python train.py --n_layer=11 --n_kv_head=2 --norm="layernorm" --init_std_o=0.00842 --lr_head=0.00708
MLP neurons of a small language model. Each row is named by its layer, matrix (up: input weights) and neuron, and shows model dimensions 0-159. Each number is 500 + 40 x the weight over its row's rms, rounded and kept within 0 to 999. Numbers have three digits each.
After each neuron's rows, "fires on" lists the tokens most often at its 100 highest values on Wikipedia text that the model never trained on.

L5.up21:503483471481485539419431541516436512466426450490486499563442495469466512438535485479473588482471469455534523463592476498477541538569498510491488442458515479573450443441499521448534550525520546514559496488486465492467485432484489489515568566437411516572527484462544483496507526531495482559524527511501439620448526437484517471557498477496491481509488496537497526530518483549548505516499503515525476538475558434548496425474459537459597569526481500419529538507483569510483493497554504
fires on: " a", " s", " sh", " p", " l", " t"

L4.up177:475447458477559405463505504445508550487471463492492505512528493444526525430539513488518497538528490499497478497480435561531525529505488453521550471521467489488526496467433480511589491509454592518542634496435556455548478480438525485490495529518440507440430513433527480507559544509414528580513469519477448529501473469450478494539525495472511496477585542568491518563453500537524486424509533529485484485450479542536536556422552524536520492489463516446468512573581469553441477501497499
fires on: ".", " –", "-", " -", " 7"

L2.up490:459461468476490440498491547543540484522494536422457571501494465470562526457456430461467525492475497469555424478558517585576511490519484484513455529478504580474501550500536441480584504569505505519412473395453535453519465464515561552529511573506439477450409493512533542505535497447495544530525495481473517533536412510480478468520464508479500496509555541501479582548552470458575469517476468496490533454496488561474504541533514532509542494552506539539503526536537484444430569538473476
fires on: " not", " without", " Apps", " Yes", ")"

L2.up286:502451596532468527484501420430513486515469494512554532466513531483479507465509381471463524493480502459483424528572474488559411554514498475443553548499461478460442525487519511534506512473511542504514577432502504509555535423498521489491562538543489526543480560479522550479560584490512486526527448483522495459465471486447430496468551461534571498478517481479453475532475497485511502460513510494448499465544490590551469518525560553415494551489475508503539526528442473637499533511529544
fires on: "-", " Class"

L2.up21:545427469583504481467458465428452524512512532518524609492501482497498484519550521507507477493458559521502413494487465469500457533480461471519556526487491543527413521472529540462457450539465488562508572434518490557496459461504472548593471506561465455531507493507495493471454567505565494527525483496507471477472474498458422463477509458479525459536473588469442520523438485474509459527486534490508596427411510624569509506523562479481490521449503478475511454555501450538524521529549515
fires on: " (", "/", "ti", " res", " Comp"

L5.up72:541474496549534458583429435493602521493495488412494509504483505424480540469540471477457506564484510474521443477518455507520511534542425515511548441551519526498486497494456509484533498471502478519519581519500518496608483509553535536472478515546434464495448569486548552448475567510412528500531420558529402496490488527472460461489481511501553504480544508471514487491403559495476483575500520463512531417484393538445500472511552509528497483543544541453450507510523490538446524518489508
fires on: "in", " in", " taken", " ill", "In", " ass"

L5.up262:479465502542570496471529459507569520464527531526468511487446520475486451602438504466506447407513486505472504517545506493497520470462550467537501482484429578531438475505527504486505501463456488511455434410524508471488540511469558482546461457471425487429521518462452421486558534480487553468581492514451568547470490493520489487566445556541521524561510508487458513517461532495587522505459478574459516450512504475551488522486511450454544618482483616492513509461516446508476530491458473
fires on: " |", " Total", "=", " –", " of"

L6.up255:457500470489460468445470470452478539520495436417595572511457520504509518521504502585501511458455524502475453496501482458554515575479476458487507513430475581484490483493541560471493595518520522509528467427474457585483487428544527598512499485558463491548561534523527520503441459527460463468523526515519434468477503452545487424569467499517453498528550561517514472492492518489538535526531487443513534483493471510476464489421498484469462544561444457479501514516463512619456558560503446
fires on: "-", "p", " |", "ff", "uc", " con"

L5.up41:501433475522492446527422498483498546476471493480495452520494574512461449462469471497441479462438461494462513412527527557545443535488561438606562459514486510481505494514426542500487570559462511519535511494481556515482509439522507485538498517480487484532469578498623565539439473468455505495456475437528414490469564528478569522561468491494544472475516565501501534497474450519529531566495505492552550513486492531576503477439534521481488513485424521547493530506569510489452490604485507
fires on: " un", " aff", " ass", " l", " al", " en"

L6.up252:500453516514568509572498493532495482532566462549432468467503500470505512551479481426492558521534560468455537439451466555476524509442470413497544458482489478458412512490460516425543540485444561491439513474532512539518532504441525483525513491492487459470513514432489564495496486537534451537499415555478471520415516476547449454525541497523510490514498486485468510491465441482503533496492498611504429487561581598514524477504481427505547522506496568597500530493523527507458564480563555
fires on: ")", " |", "=", " from", " of", "mi"

L4.up95:433477422498446529480459468471531504551543507513436543501415462441550483479474449476362545484485485479467465411518515417507495522519563494513486554427552500505527503462585500466529501503514555452544505533523502505469588432544570485553560578524478479524520509469465552511505514502467515507506505442485543486543489530502533582496417528480485499495545538430495495489467449503504495535439438525455419529503510524481559547480562530517520557529537511467463527496487450488453567484477514
fires on: ")", " not"

L2.up249:489435454536524509524470531417418491487471525471538488467452512512516426519550510437518504432460468525495550438518591530496446518474490491567543551413460494498473499430447491507491517559489492555483477494481579519538483407523498468522557569528497501478551480471549495487465467424513522490485498483510502597452599521441507553541472404467483468558488603476482505487476450515534566521484535492553535445450495468531525487486499546513494496548436544515478548530521520530459516548525534
fires on: " ", " a", " \"", " f", " h"

L5.up382:442514471505473525502431495473541564538419546480539478497456497497523509473593505529461583509492538452483540484462521480368528494502449485432508508461494491496468434472526520462481546510497577548477444457491543592475393491514436561549485549530437499534453543476575430531497500501506505526494523566433574499524557416527489551512425436516512443490474532501512475497523512551522466548473542503514475459511524475522547492444513558532505480481529462534484527573520478533477526524545523
fires on: "\n\n", " (", " is", ","

L5.up347:459451488526508495432467475526477529491465431516480514469428459497536473572488510520472566431509441497461493483537464482499460528506409404443533495454532462457548497508525427546541485536530444494471501607479518518493446539525573532494567522559521570520488508496460497517556548463519492491455545503549499535476563488482437503536522460501488474448474497506508417550464390501546469488482484516481525500508495452578596503455492479501566545489490512427503568530529491484405499551543498
fires on: " W", " G", " J", "K"

L6.up33:450502452533511485553527466450423516501462498534546524473489599489533497432505529521458476484461462496550492524591507488475477514497417445486510521442474475504477534448485607450476447526477521525551482490478455540520518493533533519511440490482574527525562511491488475502543566558511551466506531476477482454508489442492457496495472542490570462475585550557441421549408527509486494469460542493434485523498457543511502481497503447491493575553436566466476545556499432556515439496591476
fires on: "-", " medal", " Fo", " fo", "po", " mon"

L5.up179:459493486551558495498542443553513491518483491503560594460513542514472560532482458471462533451491481493506440483500483483557502490468481398462539568476462576543471509462569524423508597546554507508463502455498504537493558458468570507552503501517484447521444583457446459506507462448463519483453463501486461528488493489494467486485462466533531501482537499468494533486491502500515390594420534549499496578530543571522504475522574506584533498481480628469491536484463501503476496519494514
fires on: " |", " int", " emb", " comm"

L2.up61:485442455563468431486495458474500489501474490502540509501518521484507505539519497461430435433545517498447514484473430473585396516537506434466551523464493449516486468507584475449517512613593533524438501437514475513510537419505559519527489518569466441534519490533518523553481492450540452413507446539500488515480507534487457480476476446497489554461496509517429415515482513481541503519474482508493494490533478565505562504523544579546505525487486496433502490530521424587486515593530517
fires on: "\n", " |"

L5.up433:447411448508517518451416485543547538500474518526553499509457487424485478507570442439503508510478557548477459473516532517543510518538507462492587574457475514565479480464518539502513529532532530566487497439488524441523461502486563483517527563485453444515493546469513508528496435503386489496475532420455421567484466485528503515501482528503463507481580471465522476494380470531557513561516502509505539507493572520504504503505539577437487477477486515575498550586515449495440559479492515
fires on: " —", " qu", " lo", "qu", " must"

L5.up223:481428506510493469430512513492446543485449545535510477493441568446476468510530538429504526476526527504528499537504548488559562476498553440510555503504537518520417494477481491407522529550527552484431490448476498441515507458497547478513482501507454427490510536442584497475522490603496533523543484533465470536458546544493406480593555461411481486485525530469453454520523461552548517529482550536522513446473550533525522443470513512538491517453474587403507440501477477496491468573518460
fires on: "=", " |", " sp", " sh", " app", " prep"

L5.up67:481469507529504495539512494476454541469460549494538499498447476510500514512566464365429460527507484491513467435561471593526407532475491480511481560473499539560529500448479564443527554501501554433565546471481475476507461437576523489553488512506475417558469512470531502494522431497398517562534542428488499493524484508464462549596472440519513492457541502504513489465517500516546513476412473502493513548449509514500544446509505468547506469567489571526522555566506481473486478557541471
fires on: " f", "t", "e", "c", " ", "l"

L5.up132:521470464568543468556507537488395557574502515506482515520445564536466469532568548504478595454545503527523444539499491481454476465480506476453527449482499545551433541506474503444550537442479523590516454543495444561527453472506470548545536431525462446486509561460449484465494496507479503546524475479426490514554561504517527502455520455485506531475523503473441497450484533485489514472476512487438578450496564526519464524430506487526589542458464559567548561484504454487465432535516449
fires on: "\n", " also"

L4.up231:466481454493444491429441533523565514572443550527526508420523481500457536476571478523517507493478482533524450473496494520530471551459513432531469501490494479497513512439518502439552511497469532522510581499492500446522465398528469483503432483584450582524533540496527557474465505550478494499545399564562502529438487493508496457515526380538552476503496530466505592546448414511470471571440477494531469485522505525553453484451502547577496539462473500540507549524503557508476500488478544
fires on: "-", " =", " h", "–"

L2.up80:460453520508561544490485551453441511540508562455431572504471479457431486507488441453439509483531549493516549434513498503566474541464510529504503478516484548566481433491559556494490550526449540500530507487526488471453531502524553561541511559503462526525433458480541490506492438544551574589497481460415455532448466476514467461493478515496503465536489481563557536476465411501502510504422466510493489465475532532554546432505465444552559563567543522526501485547583550478443544516468474
fires on: " to", "ed", " of", "ral", "ess", "ates"

L5.up224:494527493543478538468479522515427580568505432461450558442457486495515468473503548537474512457415546535494539443518471518466509518475464451536495495474453515484526479446447442534461515503442448537539621565436486502484475489538496502498491477496458502510479503449545515534411474475480559479453540535546499555482555491419550514459477465511506468513496501485486556480470446504565488531531581467490506486498463507627552543505527593535521491524503597415544518540509544474468487527523496
fires on: " Al", " al", " $", " l", "Al", " Wil"

L2.up240:526533559538476520544539482465515501518504411515531510486498456492463508564503535490470523433481485486518439497574453506573450552553455426450438524514523453486488535436533538473619504485439545430481474457491497467528437457508485471414488494518535433509501539450525503515565527451473527545543570456532478515478523485508414487516550466488558495456487425552553497529526552493542413489465574527517484491491571555502550511502524463463499500558440504470543527514521481532456485539591513
fires on: "w", "pp", "ff", "ck", "v", "fo"

L5.up16:515529538579502495471447600522427480529465491535472518492428519528511522481470456497491578475491544379534561419569461547481513452483534520506520511534442550510505501527472502512517537467505535496509520531478541512475484463502481543561391517494490450512516536545416467425516449583524535508443485521443524463581430548542516546481495505457448492534506520478488546457472520482508510468451524497491462450511575525536490488413547487548491578492488435470405541514513470526465469523494474
fires on: "\n", ")", "s", " also"

L5.up100:528445447500493479494501469567483502533426548408497542501468493456515523560526503457463478442502521520530485535557502563419491503465534488481488463463478575574531532471483473526480472487461488519486495507459535439547522438562532544416481427537379522526545547514441537449473534493441601476518512537544540523570561520476477540536485494482450523533490509516524559518410534486531515496467506472508555438424485534482571499471478548461481499594463496460489506518514498488497429472558524
fires on: " no", " so", " So", " i", " e", " all"

L5.up400:510456545556558501514540497531463514483494485501493487550473473471493454482484527483496546500476560493506506477512516469481460515561508496582514515542461440555391476403455561449509554558458514501466478485573470497511462510523444543526512456566507486490489513477492508487521482424460535589415514536460422570491462518472495484484527459422519481539513570547446593494490494571511516601487493513489560435483501473509465475573539451505498521435455453556480458476517532565512571567514519
fires on: " of", "-", " and", " World"

L5.up442:491477505548544521444429550501546551496516444528477436488495563510425502497524468517451500496446535501526495451544488548516450467549529508474573568514495482507497455525533433482481523606478454524558476493455416595500502485531504492440506504470524428563501550456528455434486483482462506498481494479474461448527466541487525489475492521542455490504540518588518511482415502524563538546483555489529550483520476541497514421416539473564467498507511562444389506551513506528485571579494531
fires on: " took", " reb", " ass", " taken", " att", " amb"

L5.up411:488522558471510513482469505495461578509488476525460459507475494436482514547575512505480437472418492507557506416472466485475475480552478480495502538484518509547445494487563508452465501525533463550497418490537468484527526542461456502537527507578453547496599535453547381481576502438533486542530513497435521472484508524546411474491467449521536417454483469507494534486486485587482486453497552578540475489487580501474502414441523474523582552467521510501548445462490495536467542550512516
fires on: " –", " /", " (", " a", " joined", " is"

L2.up302:548451557552601541484452559586529573566447458483548521509500575481438505453505523515491540493449517508509546480481559454486431551535470489546552447485429504488463455506438439458522510462525460489530511477518549522483485500453542480495518519493417531543424498521487465449515532406520528554458447480472520531510453475471481427498461456490511517462565547490513505497530459535448462604487554523584531508536551529518464530494487459440517525516499557472483486508442563530482517513560471
fires on: " arch", " exp", " Saint", " Arch", " Exp"

L2.up499:524535500565474513464486521524441508562472578513489489450451499529501464536542505484475505509447488510552481446494508453554409570504434477458496537435550442558528546473508523488559517485529565450521463469483470534484447470521508501444448425499530506532467516509580467465478545522474501525518561418548484502459505532532404533558485401537526449512500497505551510525465474493597561487494560484527512472483539539505532437466497494432497511498488491455584497465421543543479517485613523
fires on: " s", " k", "tt", " ge"